From a checkpoint of a small transformer trained on Wikipedia.
Size: 8 layers, 5 heads of 128, MLP 2560 tanh GELU.
Architecture: LayerNorm before each block, no biases in attention or MLP, untied embeddings, attention and MLP in parallel.
Training: a variant of Muon for these matrices, 1360M tokens.
MLP neurons of a small language model. Each row is named by its layer, matrix (up: input weights; down: output weights) and neuron, and shows model dimensions 304-559. Each number is 128 + 24 x the weight over its row's rms, rounded and kept within 0 to 255. Numbers have three digits each.
Before each neuron's rows, "fires on" lists the tokens most often at its 100 highest values on Wikipedia text that the model never trained on.

fires on: " the", "-", "'s", " of", "P"
L5.up1685:150109139154175160112142128156135106149121160131120092165111095134140143121187078137124150133091179104108161117142117130154167104108128209123126133110123113133096102111136132138076120111090151166146138132159143131123122059047197149157107121115155150118163108104109132102126085130142103183116165088166115102127134141131128121126139113107116113136123105167118137132107107125135087098136130128092154136157119108114125123125125099146168086112086177156147154116124135149149139093134139152128140153139142136134119128178116122135093140100131116161105105146098110177122120122135125042110100112124122118119089139122151130144129114075115149088147078154145175111129106129150130120086109148137144100132118144087102149112171098150140134135126144093150163152155104154106150104154104
L5.down1685:142095091071131097160137099111115110141127106111154140143092102105161096145123090137100173136132162130090106123124150136125141152122150130151138089160122113130146133079128124117133150124132112155088095152141142111136107118166081088131128095102109147094124098126148131126132117128115129139106116099122122130125102151126131142082119098143159152126112144095112137128086141197138159125135171124118092131111135098122146099088113115100118110122133094107131123125137117154128141168133144127143121112107131132130143127115121130098092091156101171174125119119122132100132101104119164077102100121125074110141115118179154139149120151109139118124145157133134126112081115131123112119117128109131140138126131127159140085148119107084082128117146090107138158112147172168122138150113115

fires on: ",", "N", " of", " to"
L5.up1532:132120149129127169130124131088115093095105144139119132121148157130184123210088120137141092112136122082128085130124128116114098153112137106126115149111136071090086097106106114105134122110180149139104129135113152076122161100098119117098160134109131109096109151123144129135100140161133112148134138124147125136147142109131156114149129147129110173111121096103132133119088121145129159137136095133099139117143153128134132129131138140130141124167135152127130168140110124117120108105161161164117170127150125088118159152107116153110107112129134133100150140175097126089132138133119154193092108136098129163140131150165104140173167155079108142123153119095129181096121129158117141110085104139129158124090160116125139140078109158171115129155105166108149161136102094153124107107146140
L5.down1532:135056125137149105136139149164148129117124129128107116129111143133133115096129107134094141102089104137154137102126123105127117132129120084094160144117151118108143131137099119166116147126117090110191164095158105154135119189123125193136154126142102133140107125134138123125148110143177085152114104088110110155153128117144137093113129156153146079093170114090121128163148135114178137100165112127166155127118068165105077111140139113089130154092110113081121093172149129149147157176123114108082120140148123145136105114138144095134165086100082132127110129113134141102135124119128084097156138154124134136128131095145122106134148110142125132181120110140153153120121116155107087118128097113130123163127119121151158133155118172113139122127130145114096106150158147144144084100148122

fires on: "–", "\n", ".", "ú"
L5.up279:106126134112101133142125081079110151095147156128146130149108134163146125164119125087143146134156168113102106121126139130108146092133105159096163124104153120123120177132146130129092074160121088155148119173160154164108114114111114126098144160113113126154111127122161145164116140155119130171067163139112119129105115146123132124134095082131104146136135175160124108082140131129099123115121149098131179113109113123133104200194113130082119067100121155135119108106143115123132132129095145032106120147100122058096137146145142122140106132132125129086080151123108119138152106097124142115140148110111136135111130185079109104128108113098127115152100126164155135156103147124157134153159121120115154133135125131126127124162128097110134096110139133133150097126104128110111154111150127
L5.down279:147133079152127139162121102109162125110133091132143135119105086161110137113115168118105104166189124089112131096162119116135142144140131106160133165113119142142146142156128149068115145157107124089119131107144123138147071124151106150141142152113136144141133087148092127124115152135127091156105100131166144112182120173131115122105135082167119141111098154080105140162127134133134106132123113133140113131121125196125106155113165115139122132089082106101122104127124098119144124124123106138144112132077107133138111108157211122134112136130122140150147122104084095121134123139106128128156162131143153140106152123118133158123162112141084130137137117136105146111084139117126152114153133160084113158121136143119127119111171111142123134095127055121114099159107150133111116068107114

fires on: " have", " the", "|", " she", " to", " has"
L5.up2337:099114066123099089082107099105125134143152135122141143171131107139124166171148108163176168146113119162121120146073153113098107085126154134131109135169121140088174110144159096129138201118126179142130119145144108131129168141164130105128107151146175137139113137152162107172153158166128093122128133107128106161099140103130109140112095123151132110161104116113105096105129124110111116100169151116158130149123143087156157105184170146149150101157119114134090175114161134102179145122100105107129135121122105152169101117091124096155125114142135158127130154168127081091152121151167118127151140128116129131136151128127166145076102131089114117121116181119099147150115111115112148152111124138147129105109127117154162157114128126133129124094157144151072110160136125128164116138099159
L5.down2337:114145104165125124088116131153168132104083193114107149163134098144147108112121136120153164157137144119143101124132128127177121149139091148114112171103125131121136107117109136097115144067129147163116135118162117158161108115180094136107139104148112133084112131141160154112148103139136153158141099129137136115142162086104108107105178113128127158135130113132147118146142157172133145150153139116138106170106135157123106096118176103128090118138177122139148099109106114167129121134121112144109144136127104162109118080124086141181118160136102118117166121147138097145131091136113145132093138150093117168084103123150147101118125106125111123053107136120140130121131161127152145094138157137116105097123130126053128125122154150135128109113146136121113127158111131152094133107103164

fires on: ",", "."
L5.up2343:095100134136130136123100134122109122130122109125162120145084118165118153128132130161110080141127095144111107134139125144120141142117141105132100102101156117106138153104141134143139109092106093076137190181126130089142147100155136115131163112114142106112191170098103130132125118123115108115115113100104153144108162147133074163138145139154146115130105121125119090068110098112144132156163151183133168097145125141180147107155098150138107160131127110131136153163154114125132127107135137143122124121141134128128157156093124129124152175123135115158067116113119124144140108092102122163118124160113128090114106097069148145091124113103123131114107117109114112066150106146136171105127120138104111124116173087111106093115130129111167147135150132137130180134133162163113090122112084
L5.down2343:120150146125097111121151114110117115139071142117103088084109137084148083136154110134098108128150114106122112125114144149140113110123140126065111122130123119114116119142143133137123128127160123148103088141133149116132088174124126138088093151118127117157117123134159113158096144108141132159129128186120116094116074118109119106114119132151173165112122126108118104099130150121121114123119147103107131147105108136174152139154140129133158121145070135156106126119145121157146135132109119101122117144138121124138128144128099155127120108150121130114118133164135151114146118125145109134149149075135099118148165114158163128127113148109155116145083129156145108027123136133087093128138154126139066115101131123138154133139135105137125098145094071145124148119112148123139112144120162

fires on: "\n", " =", " \"", " †", " |", " ("
L5.up1098:138151107104165112124126174145135140097170117137113080132143108157129091136125139172146134115116118126127132109138155175130134106139093095128168103148088121138166131069072134153185122139145164117093094098164095135124135132134148114122075158132140110156115147087133106132127101085103143141111147140127149152121139177111102138161164155117097104123123144141099150113124119148141123123122205137185094166112151161130137163131187125098069144138134110157136100126143127125148163107138137104161141108104145087113131143118150118123122096079100155119062140124142099107158107101149139113136117159092128150160148135137138130115108138122096135166121137142093141104129119130184130082150123102165156114114136158112133125138149114119156084081128083151193141143160127139124151136134120
L5.down1098:114092134110112135117084149140120118118110089106119066116139163079096130110146134076152118130105091156141134121117165107096136096134142155142142147174111152086144124130137158117111125095124149110094158145138088139094182132133145097169104154110116132143115120151116104118112136141123110108159099116104139100125150152116161168137134114168144130111095159142105139087162148093104096102149132116117145070131122163084153129104093106105155138149123113114135141131148100064121153136134113109104117184122118135114149131169173139101138096145131143091140121105148113101165098128176140143112121121122089129149157091126123142137164164133157107122116122134127173023117098163107103199106122115116073123142107126107131130139116113142141150115138123112161141153132104150098146128119131

fires on: " the", "'s", " human"
L5.up1374:142135131126146125092211141107149127151136157096147137170133126106124124169163110139096135135089128116124120115133148173148126097110150130126174131144112109140145154099158149097146139147102152139117112123077109105145135104124118123162138141124122163159116125128124105156163150189091133147121150123182155146152108126156122125105097144142096111144110069133161149137099110136120127116146135148084099146156160177112149165133104108132116117134110109074156107071074094154117075148150092112112153118128117166119160103109129178144115104125140101132109123115130136162120115123126155154155134099145146104125123129122112094126148136151163142136077167117171154166138155138151098163125116120130127163154122164139162189152110076092152149138084142130140146170144117180109101096142120
L5.down1374:113090099138131130096146111074158151132136108098125119146169095106128087157148103150134138103135187116117128136120147086131132157115108167131135114120125130125135145134110126103134138140124129143154134133180129096112114100114127110128112133146116149121148135107108140142177142145150123138121128118140090118123132143156147161098126125133125098104170137173112153117129147154147130162121117142131130087100064111133112116116119111118158159129169105093067113146124152120157164133116142159138142115156115128171102105125115093128128135114134132157147127134139151113090115119155116123143096164113128124144143144167139130131116100126108112140114117116172107160117131186139108117140122150138117153176108099109163151159144134117119138133123150093140130135177110115124131140114133

fires on: "\n", " Z", " He", " \"", "Mu", ","
L5.up1611:127132140129184092099092134099102139112137147133148097134109096174166114148143098138131132128138145132110140110162145153122104097138116142140139138140083114108173079134143099111168115087189145136103111120151115127132133100150119124156114133128098087137116168132161133131164130094163124159159136126157137153143115096132128110134123112092115087113100192158100142133090147136127151134087178137124141156135140130149156142099132137081123184132126141166140126168135105096178159140120133145149192162137126107136151139142130146130138113142133119155115107100144124161124156142137140079111145159133162128088141137121172115177112122096103182148078157143075117087087172116128114139153118102154137142074110143104171107076090090095138133092169175180162119105148158124132122156091115
L5.down1611:081189103137143115140095137130131175139149117126147092087118113104131137084119142140119134133138147162117157126110089126141145148119153146100117151125146128118101152135134116096134117107176204148090150093156084136133103127110139132151125140127132094110163093118161105141123187117140131130130103154123082125099113097153114115109125158096102127149167135115093108152122138133074134124108153131140137129118134142112122094085101140101137172130088125113121073136158113106125147143115114117117136159135118140064143131123122127116139129094114158116083137143158130107110123106095099138131126121132147115123109141129116132120155118138130158101145067122111142041121133195118142136155141124089137152196130133139096123136106115181110120141138117076124143159098138100148157152102167

fires on: ",", " .", "."
L5.up752:123115140118117098184149126148123150108103099136143099135163122128127059151109159079148137112103125130133112111134130122132119112120093083082164102084122139147129114092170122074098139136104120090135146142107126080131145144151147134115143141156097108132129110115100153147104135126116101114173149153176168147125160120162106147126113133147122101114106103126126127111121106089118174134148131104120090148130117135155100185155108126138162139120130118215115142153128116096164110156162143106128158123127120116130101108123142134135108117122169127124105136101154164158089122137130076108110148142099156100117147107147090132138128137120105149166154118136135197101104111098154152119171126107117102144125109088138098113126168105079126134104118130114122132070159140135149076127104143
L5.down752:110137116138131127109101132121106148134117130124148128099102143156128117165135142118148110146141126100141091138148109096148133160126088131127134164140126123130096135126109135127103109152114146150125075139162126122166099101112103111165141146075119121118123110133146075143186118149162134141133099116127155142123127117116133145100151141123150135148127109076132145147103144148145116111099101125117174129089159119141148142071142124173094120189100171075142115111134150100090120096127092125116110124143157115111164129160132130177174174121146111135154157105159136110162123155120135172138108154174090110117136138127118096140121130176056121145135148129120126141125129122127125118117149147118115120112132124128154103140125166139127145158133111122138092133102120143159110207138094

fires on: " as", " the", "'s", " its", " whose"
L5.up2070:146110124116126100138130108161166137153133157146127172136099132114124111151087137134106149127133137138153113099107143162159107144134169160155156162125107133118144176137096161101154140092136134139143156142096118110105092094112110165162082102150098125107170094145110130145143102146120114114089127160110141124151161156150123125113120097157090112143137104145110128127137157108139135144126147112124141121139127147141115145140118118122156174140149095089098165169082127112121135134092107137106155125135102130180173114159082140133105097133115111154095117129099092129117151106118139093154124135137167123100130114112100098145126118128142111090119135099092134122124143147133054126085141169162104093123154131097125167132103121134142144148088167145131182107119145157071118151125120
L5.down2070:112099109119119131125138131144091145157142132104117172122163137110129156124150147075096142125087124128149164161130117108173134161124137163142156147150178131119143113129125153109131138103142151122177137079115077129180140150183115128092146125126115171107147087148103158119099088131089146111149144130123091150105127151105095160090102108128142123114103093122083150123163127141102132122151127142152126172139133149124134049142100099125129136123141057094107128107082108126129140102117096136173100099107118143159128141113121111121142125109153135144135119124181150135103115143096193092130174096118157083120161131129120190134154143115146096123108145119124110137111159138124111173140157137115139127136139137089129111156157116124138121119110106131119105120106145193148097081113114

fires on: ":", "′", "°"
L5.up1639:095112093166110119098125097133125126118111099157124148148123138123159170138104145152122144136160085131118134083115136062130129171145180146122177142123119119095141125109160112114117123123132116088145130160083110104116127150149137098126146128136138127151125134163136130105130127149100132129124124144127097126124090102156096102150106115083150120138127154144106160129201144094134137139121129147147116139132135144088141090124111144162118093187117109129113084159135191110142105154111146136076109094088108147153115119112098130092122122086135096131137107135139150113122132124089149132124124137154137121091136151136119111057130096137138158140111164159130129122179120096156156161128146115155141079167132118132190157131110148120149096156173167140145161144159152130099145108170161
L5.down1639:103138134105130105136092115143107145146109105090135140132149100132095149161085161091147183127149157099111105157122158130155132136106191097072115096144146123102119072110134143133118133115131153122151122109130150132170140131105143143162129138112183147115133110149117129130141104142114122093119096123111125119138150110116093114132106145072134127144129120091103129053142107100087138150123127115127109162123134125113179107121145123098169087175137135141127128139135103134158138108123128128120109108110138144150115125135127167115112092135116119113138140105123136126164160129104164147129164102132135095131125108138143127086125144097115100141132159131138150172147140098122090183156178128112137124119174121136125146101137165131134142160167099121136130150121131227123149175143157

fires on: " and", " to", " he", " He", " eventually"
L5.up300:058112111131152103118108101143141127139143102160119080144120092155129123152151142138119154126139142160117141150136106142134092127132144119120118156113114102165151136082132111096102142122144159121138114140139108125146110117096143171125086066144126096146104148107114121134106103135135157130163117085167147126130162133115107131148120106133093109165167127135162157128153117103160106127141147108140147095187102146132153105140129107111137141169112131131130173153121133148158080151129146140109149141126143137147123128135108111155150130104189150139124144139118145132162056141109154143163131140113141075121172123186084119152098108083120128140130108131156153129084115097134100139118107119131134126114148099115142129154158139134176086146114131105076119123121078139163146122110139
L5.down300:147160094112094144155168079117131116148157106109103146148128202090164174139126122144128144179170076114101106154124117129176091147107148125147147095171148126103103168150096111118111114132127110119139126148090106100111130098111121069106113147100125090123128177148133118167099102145153123167123136157108119112159125104151155103116116105104117148107148134160144100148077160120144170112138147120139134133132133151101118124112107120099152141164140127132106107158115100087151103128118077187113152078122121124131081143160164121124100119074110153137111163134119116183131108084140106114134114101160101151154130144140107137152140134132093124094098181146136101139141138108135086082152103139162101151127111130104148126115130146130091129131135125163163155090153158041159127129145087

fires on: ":", "′", "8", ".", "9"
L5.up1551:127140105142085084098111123152080120122140147117125108152146136121157128137136136152132123159120164107140143097150123132135164105108155069098107100124148147128110114136123135104131138158099098139092096109154148137139137084106111131118126106128143142175054158123098114136160144135126112165116139189103118152115134144172197082118110118105100123204143160172141099104124179097143122125128095096110106130120161096118137119126126127135101130182097125141115089137089161075146098124158106113085133104096134119157093169112123134112115166142092095095141128101130118158051127146097139123121178111086181124113090113163154141137123104130146143138119181126119152095120136142080137128145127100150132113134149120158128134125124108161099133129126127138126182136124122164102151129125148
L5.down1551:119120156128082138134114110182133135122117157092144086132087144092173129128106107137134123130113111117102141125101122144147108105142159138125149131126149132121140091155131120098119163116150101150157121121085074132131084138129125083077135131113118145147106095163139139159143132134094144143142120101139103119121165164137131088148114110133113140124141111122143097093139107120162151104135117141120138143158124099152162100133144126142157123107119086112143150136142165121156118110124108133127147152149129078125124133160125101132081104185096075112156096127171142113140079130106131124122137144121126152123072170125125129114145130144123074136107148140101120115124103131114134142096118142137190107155145121138160116083113120129101169143129076149162149145137093144108100068144146

fires on: ",", " .", " in"
L5.up217:138179098112119132163118106108103165130121141122146118131104093098140153142096133135116129093102103148107154132134126099165141088145102153119141135126113125181110104156128155103131159132139123150119144116105131117109147104138109138137140139109104116149081126090107123113100145111137110167122097146082141160096166090094120107118130110109112125144164145112107131107156097117118131077135147141131147200135135153165180154133109147143172106100134148149132118127161104110171074161121124138124163135141143112158112106124118152121136130150136178140121075157119125128121097090119172086110136189126149121161115103127149167104132163115139140153143125133056184111111123153099103127109141141107132101136127123137120175143122142151105161121127128098139098148163144134160127101122111
L5.down217:157135118186110132119163140126097158133113119141115102103130093140124095133100111142115158158159107131135116124125076141103143156133150138135136136156092145105150126099124135135111128116149119090071165070178068046166095119102171130121118163131115079110100146152105073145098150137161138165162142091164132133121106150105092110165130107174182187140155118096130101124130140184157151102139104126123093106087144138190082126128132142116145163134119117163121120152126125111129136098151152151114108173136172150101144125141125107124134139112141124110125181091113115083127132147136141139126134104162071154106123120121127132127138110120082112164167161137137124133121099108198108149151125106126111197091125115161127137115114139147103139160169144125115115106119090121115105129099141

fires on: " |", ":", ".", " the"
L5.up1515:114098122107107137111127156127115122087117128136127111146122214137083155142152110073117129135164166104159098084144079100113148125126097105139107095127119121142120139145129122104182179141097141122095152145115095113149087112148121074147117120112175130118138141137107124148136144149139125093182148096112162119119132155153107160117107099100130105145095116107137137135140176095116100186135126145148130117128086167100135100136143091201095137167121088114125078117149095131136126112170169120148070127129146134131121096120162127090140081141135094141132087086125149140112115152110168123145160111120129141123099105183094133143145147148182100168118146130091142087116148104109112113095113107125145176149104136129141131129109108134136121110130124091118133095134127151127146138108133
L5.down1515:101125133141112143115189080099126105147141123112155137134157153129140127122155139111120121145093086133085162155159111141163125127167192144110152131131118152092155167122127099146118114120125062118096120135103075126106101156134129097154124102137133149143135131119116147171110121139066165087128106091163148143115137102110123114155105142123099145138143122111117098103125128151130119076091127122110140152151126087102137142123134116126164128096104143126133131128110146114104123160118108120105130069140130082116103132129086132140129132135119141145128100135161173133145099128149090125169123129141093146117171120144144109100134090120121117093140130129143120116093138147153146098099185099153138179099116126176105124149125142141146128099117154110147107096119138098154155147144142

fires on: "\n", "–", "."
L5.up455:134141145100139144125125135118139162113125131106121149132137145125146156111116101125114127107137168121111134114170140156175131134120128124136130125163116137126133115146121172136153116123182125154120134161140085101113091108163133143178128118132131129207136106110158114152135100105119109084122175144128086113108105186113098152111063142133069113112084203137064156154083136135126134123140143154078117138186128145180120131128166121072129146175113171131129107127138111143094190142111143111135121147152130132087172139115095119173115125132148122122108131131121134144138138169142117103090139120090141153152128089117119119148084136148119139140146126110135113135064117146111111120138114159113123140123139152105164147150105106099142134080104101120124083172098176136140134129148153
L5.down455:147134181074118117135124123147131139130100116116140106130139140156141143160157110111131127144131113159096109102105132142116072132114161132146135109089114136117140146122144140123133120160162122097135137118105094126141142124138133138110153104129178146105108128108167157107146130147092147130107182128139121117153131114166136108128134138143059164118139116125129154153163131113090127132124111133126095152161140108068138123115115134122110103103128133141112150148132101142154125117128119128142122173120126090118142127106154115083184155116127137080124094141100133108151084110091137121113122143117105132139126152130144148143137144107113154108120114155127155051144117095132141130111123144133159114124147112115131137134126106133119148134116118116132141101148094137112113098134137

fires on: " He", " he", "==", " she"
L5.up1958:150153152094141115143149139126104109146166161143157127139133131142149127127094143126171117108125124154129138130139137129145127099148150138143077144154133072118133169128133146121092145059134148128137125148126071150124109122122109121081083102129094142123095119129158088111149109184119128125119092098107146108117165149129131134102105120126145074177129105144113169114091194101119133155097113136094131128158134118140165090136100206087134107124065115094095147132140142116121158116128092110148116144136154103167155114154138139099150129130130131135127156147166174115144128121124108115128179128168114133085158128132107186172108098141128142151143149150148098135148117125079114170114127108111101170120124104099160150126146139113097132109135108136114109097143097069140129125100122
L5.down1958:105155093127106107109131115102128148119139105119117157159185127138120110145151145117162111170206187125101119109111115136110093131130112128115096110101079110146134091096150142099136181141121140099106136120129150203134138152103149159112157097115155119121096124141162057150137097124134163113086108127126122126205145131144113120144120111126112139107120145145123133114173074138141110087161122142127116122124125069155093132162098117137136123125130146113140160148133144109138121136138147132118166118158090127119103124106131097105165097121098111133137141127160144119105120102144128144129105152133152105132122168171118156073116152122122115127138142140130140119130136087109120152145107143095153112154147156099100159121136175152113165122161119189123112194098128131096139142151128

fires on: " of", " such", " in", " he", " the", " as"
L5.up2356:174127143123090152088129131144149108150132141118115104146136109129145104139131145157131125110125133154129104091093070121159137060134102156064099110074132124150158079127096125124115120140119117172139119117112142170131105110123168194116114142171136144133142106098154127119141148113078110170160087130132104078084073121123123106140150119114099148141140130130149081117155164107103140141127159117146110167137112129116160097141173111119080127074117129145101124153122095123107121117139129109119128108116123118096113141108162113118107104165112147120136130125084128135151106115136167080151160122150145156153145141122149083118120141162174113150167149111129137089097089110146134115136098159092164106147119167135149163123161134132118126156114153166148131106128118121152117099120090
L5.down2356:088103125140135116150122165116123094112083115142131130108111094130150144119143140126137121108097156141129144147144110151115106162137105120120152180155121126117110133117135129141129113175123121123165107141145119106143150169108122100133073066113104136117110138129122112131137151130165171137154135091141158161123180132153178118110135118149130102104145100151117146115150133121146167096125155134117127116155079128162098156103122155140148144136135114177141143120151166155149156121126159115155128138095111109160181088129121150121157132146129138146162142153126135129110091127146125125123122165163140127127139082150139118137124085111072137136130134134120152131114153165118150162179134107124112110145091117183161062115105116141126131090099126084117101162142125158119113123132146

fires on: " |", ".", " (", "\n", "b", " the"
L5.up835:184164123141128119114082135076132106146153146111148139107157140153107075157128107124129121129119147062080181156103148144141092119101112125141098076110097118116151174099152112130146169113111143115111133156144130141143118167133133128100126116087118196126126106149135128119154137147106176169150118058157140125174103111123124128137139116155091087138139084173106139102126102095096112133140123101142120120167145139150151154152132109134157120157125147149133103120135122100143127161076134109120145148105164104145117116157158138116106138155144083151146137142058145129098109144105122144117124125130122135137177116141117130123104115122142158125138145121168122115115102118132143156152134135138156126165091123093127154144144094141140101077133159148136138102120109107141166133155152
L5.down835:124154132135117103089100164113128097120132071100117113113121119114102172150128063137069125149089125153113118151140142103143151122117155087147074133126116078145109098123140136143114129120133124171120126118137149149133135125140112152115125125125140157170127069137104113151101127121152131182104110066147095120109141138095119121097161139120100133141126137102128145118121154114125098131172175096141115109120116190142137143163156124158127132160096131142112090117129128110176110108138135121137102112126107158150123115160084121150161111117127138150169107164121153158124142100132138096129136133099158119145139144118135118140159127139121126134106102125124085155127131175138124122115134156131164135118113131150091134149113166080138131147070100107151125095132127140148051129161170

fires on: ","
L5.up1578:180160174135143133120129107116109169079108117181143108128139069111166056185111133104109131112103130140150109069109156105104112098134071131148096101103136117126105127104108151100134116114113111103094084125145129127102144169111155129158156125073098108102130141123090116150090146113129108150134151138131124093154116086058130153121114109158169175124098120157141145110071118136108126120140093110145144132111144118161120110124105108111137147100125098125060132135152124080118112129103166081123113126142122122117127144125154100144098138090083148106123078103091123134140136111108163113101135141142128160136131121153106084094108145156155091154153088143147129097129108157155163097119120123100137079146138130103121141118125147093168123154105158104139171137124135133128107104130115
L5.down1578:103173126137105128138108114122131155111094118153101137100131129136079098145148131127121107150133149148148112121137116145160147160145125127134157138088091096075076158159156094131137111122135129123118100135128142140147150144121085126154159144135132130068090098121109176112131127126255115101157124115180129131099153114117113134115109141154187143105144118129119157122119088085131097099105113152114099107126142135255135121126147148100119133139111118150126135127091152153130129118110144105114124122116139159140157128143132107128134155155128101146107140136140102107120105133099138103104125136126112122110151063095150133137109114149116113161122117119109137123123098137131104103115120137133139121132096134166070086103151120147101155110161118113112107106124097190161127118137122

fires on: " of", " to", "Upon"
L5.up494:107085134153145178155082142136121100086105180086108114137163115114061146133156111137142124119085145085144119144093143123146122136122130141165163184122111116109144139123109126118154138155123155142133118086133128171153137087123117128113191199119098106125126117087144110107147197112142104141123127132092118140115111098134146118179143119107110088122154105164131135119144127101183126122120144146143100165142155090134151138167148099096129125141127082114133161121108157102125145161148163129079137114125150121161113147132154102133137138139103091103099151116102128129112144188115091134166135115150142085094148133147161093142144151111140098110155136139150172134164124120137137137104120151132112091128148120137165116111155123086128127143121144134125122134136131115138113197146172
L5.down494:165093133140098120095142110110136136165147142093109141137074142169181155142116121090123143111123117129113155166147115134136113127120103113088090156105137144145124154134104143101075091085138085114037125128141122118135132136137163105111117061107094133142139149146123153129138112131158109121136197124137106099101122103138095155104117099137147114139150136137090120147137123157095139121144116137132141169120106129159135112126137144145141148131122100139122101150138149100109123122119118172119165100171114048111169141143107136130157105123153108129175103100122095159144098098113122129130104143124115152157123111167115131126141161131121126115117106106168092154108087140131165128163104106112117142107091155122115168101108145153145119114126134125108175146122140186166125096116091

fires on: ".", "On", " on", ",", " On"
L5.up2408:130094097150178092141120129130110132111136140142107098137145147128123115132115141149107145125119122144101131128133082117155135127153120108141090120126137163124141089132093106166086121091125116125106116130109144137168139093143118128139109152102079127140130100097104105148141126133125069131117123120129127145084118121163104159131114148150181129158147124130151139121115131114158151133114152133155185174145144140128165169170109160106074183126119151156129146096165126138124133101192118155128140139181142142134103122058085130151148143166144094117109151092115161116131091139157132133127126106135111120122081111121165145085123115097095094185132164074110107119113084135116126127163137148131142066160115107140179128128143094135139116137155103148125114095142150136172114154120124
L5.down2408:082145137080112121114136118139126099126147144126097080188103125122125142142109189094134137147121160174140086152152122157110104131144147122171149129106126145107154103120166134137121108087153108102143135091132132115142132150164098148135108159133088086147139114162107158107092117123134085122148120125124100181104112177131138169168114146120108178135157134144126147120110118123123157175142131159104159157114081132139136096171129133119132109131185073132135144091132115188116148100148135149154130147143136080115102122138168144142104093157125133100131115069118136130136104152141151087132133162116118166114126157107094158117095104120173109134113160144113154075149128128095144150132129122132122114146103115132137142110141123136127134124125074141105115122123154096133130105090169

fires on: ",", " not", " to"
L5.up589:130099096146175165172147138139087150136117130114096143158137120137066085171093116113085126119070114127147169135119089137158098105145127096130113134100121101157160134132183156144173128122121122101096124145154164166126126154154116099153119139111136125108133132095137105123157137132112092124162103116141119137117115107134163106125128130138145141109163162118114128119147139167122158136127142103135140115133132107143153151172150180103119172100088092135127181134138086135123123114115094135182075152094150144110158095117117125127113145129135147133134123128126161136115101155123080171108113083148147144078115094145114142121120146146136139139183134140101129087109117123149125133108154123107115131132104087124176143092139133123142124095165115136098167139147139178121138148146127
L5.down589:107137126089105142128125101144121140122109155094139157146163150134167100102149110121146138109184121189145099151144126159101128085150106147174125099122155140083116110122115095082138139131149146098104157125108112114145123142146072137105071111156068095128095167118083148128126114135129103152114141117099077133107111145168065133135104096091153112137130146145161119119085134124125163114092122115132085140144129165087095104097139079094142089109133136124161115110132100097139151119145136127171171129163136119170117082107096143122163125116165111161136119120134096133126113140132137126100092132153101128113139121163078138124103110093121134095061123070149124106129124129147121100126178144102113062055160117130125119082128093129109152124131143140136135125127152113072178119138091

fires on: ",", " .", ".", " van"
L5.up1244:143103101139122130146105099126105126104085130124117104123140157123176160159170130121107129124116126137136118157096130111134125105111151127149114134129110155178148077096127149148116118138079115129085129131123137132086132146138102113161110151103065125146158143062111118112090154130139071195146186110139097146117133102121094115116137143125171102121124157144110169123120128113145151101102139120188069136139161119130099168143123126123157124116134147140121107140118127121132075165119122138166139132128056156124126143115132120129089111128124146117116103137154143114128095121134124159160131140086109143138109112111119100121121141144141184132158084135098172166137138117128143132112122110138095114127135104104174084161179093109130133117143109105101120103130120148173111105130102
L5.down1244:127111106137116160118133105134096078104101141099106132125072116160116106084112130094157147100147135088145144116116146136120127133161091135135112114093093147095077118129153112154145122149118128104104056133142145136109139137129135121115124162123157152126121147094116125146117075103189094067132083123170143145134118082137137111136136077134132125177116109120130158132142112142136115115167121132113140135119194126168131133110142081109120114122159145153091133128145127111140121148148089159087120129095127108146066156180129168167108144131091173190127176077160111071159128120082126130122161125126131145105114107103102093145159069167121127135148121130130119101120144131086108156132110139119121152161111144141111082064100155137124122122139115102155131110160127188093152150137099

fires on: ",", " 1", " approximately", "."
L5.up815:109152152146148101113140116118158122112099139121166104130110153140121155096140140122111142126146115136137118091154124113102083113129124071162128098114133113096136113104114143102128121122130053133117154120172129119150160092115132142118086158114126116110143179146144095162122109138125116167080121128123132088139118116148110154126114109135188097163125186099114111133148086100140148130149157108118186149142109115079104159133113181180129131143137120134128135113137099142107058094103135107100130158108093145106132137175139084138126139136105130135097141129126095120115131129162125148167113115115143094106161069136101138114116139111134100127115143111128117084149118170085159111099148121140124092119113105120174127108169151135124129109156093151103125115126133159160116144161128
L5.down815:121129136159109140137104138142064136184171204154140113099115142083112132093106113130104095164155116125077167122100154135132140125099111130119120151087140132142134142100112091119154125124117112118132121121113155143153130140127116101142093142109100092113097095149122101109134150162128070124150147102127114141131115147096085105106117145116153136089171128142171118109130152127121130123114057146119086126148080116161131148115172158125139139159144115147149152112128157101123127151102150109159116131175152106137130131057170125131128106123115142082119134128162105186115142147127115137102148130085147106124127179123147139116097114134129145155070148101130135096143117092124133143159129098105159105137142132121121107155131116166135103105119112140138160127134105111150118129083143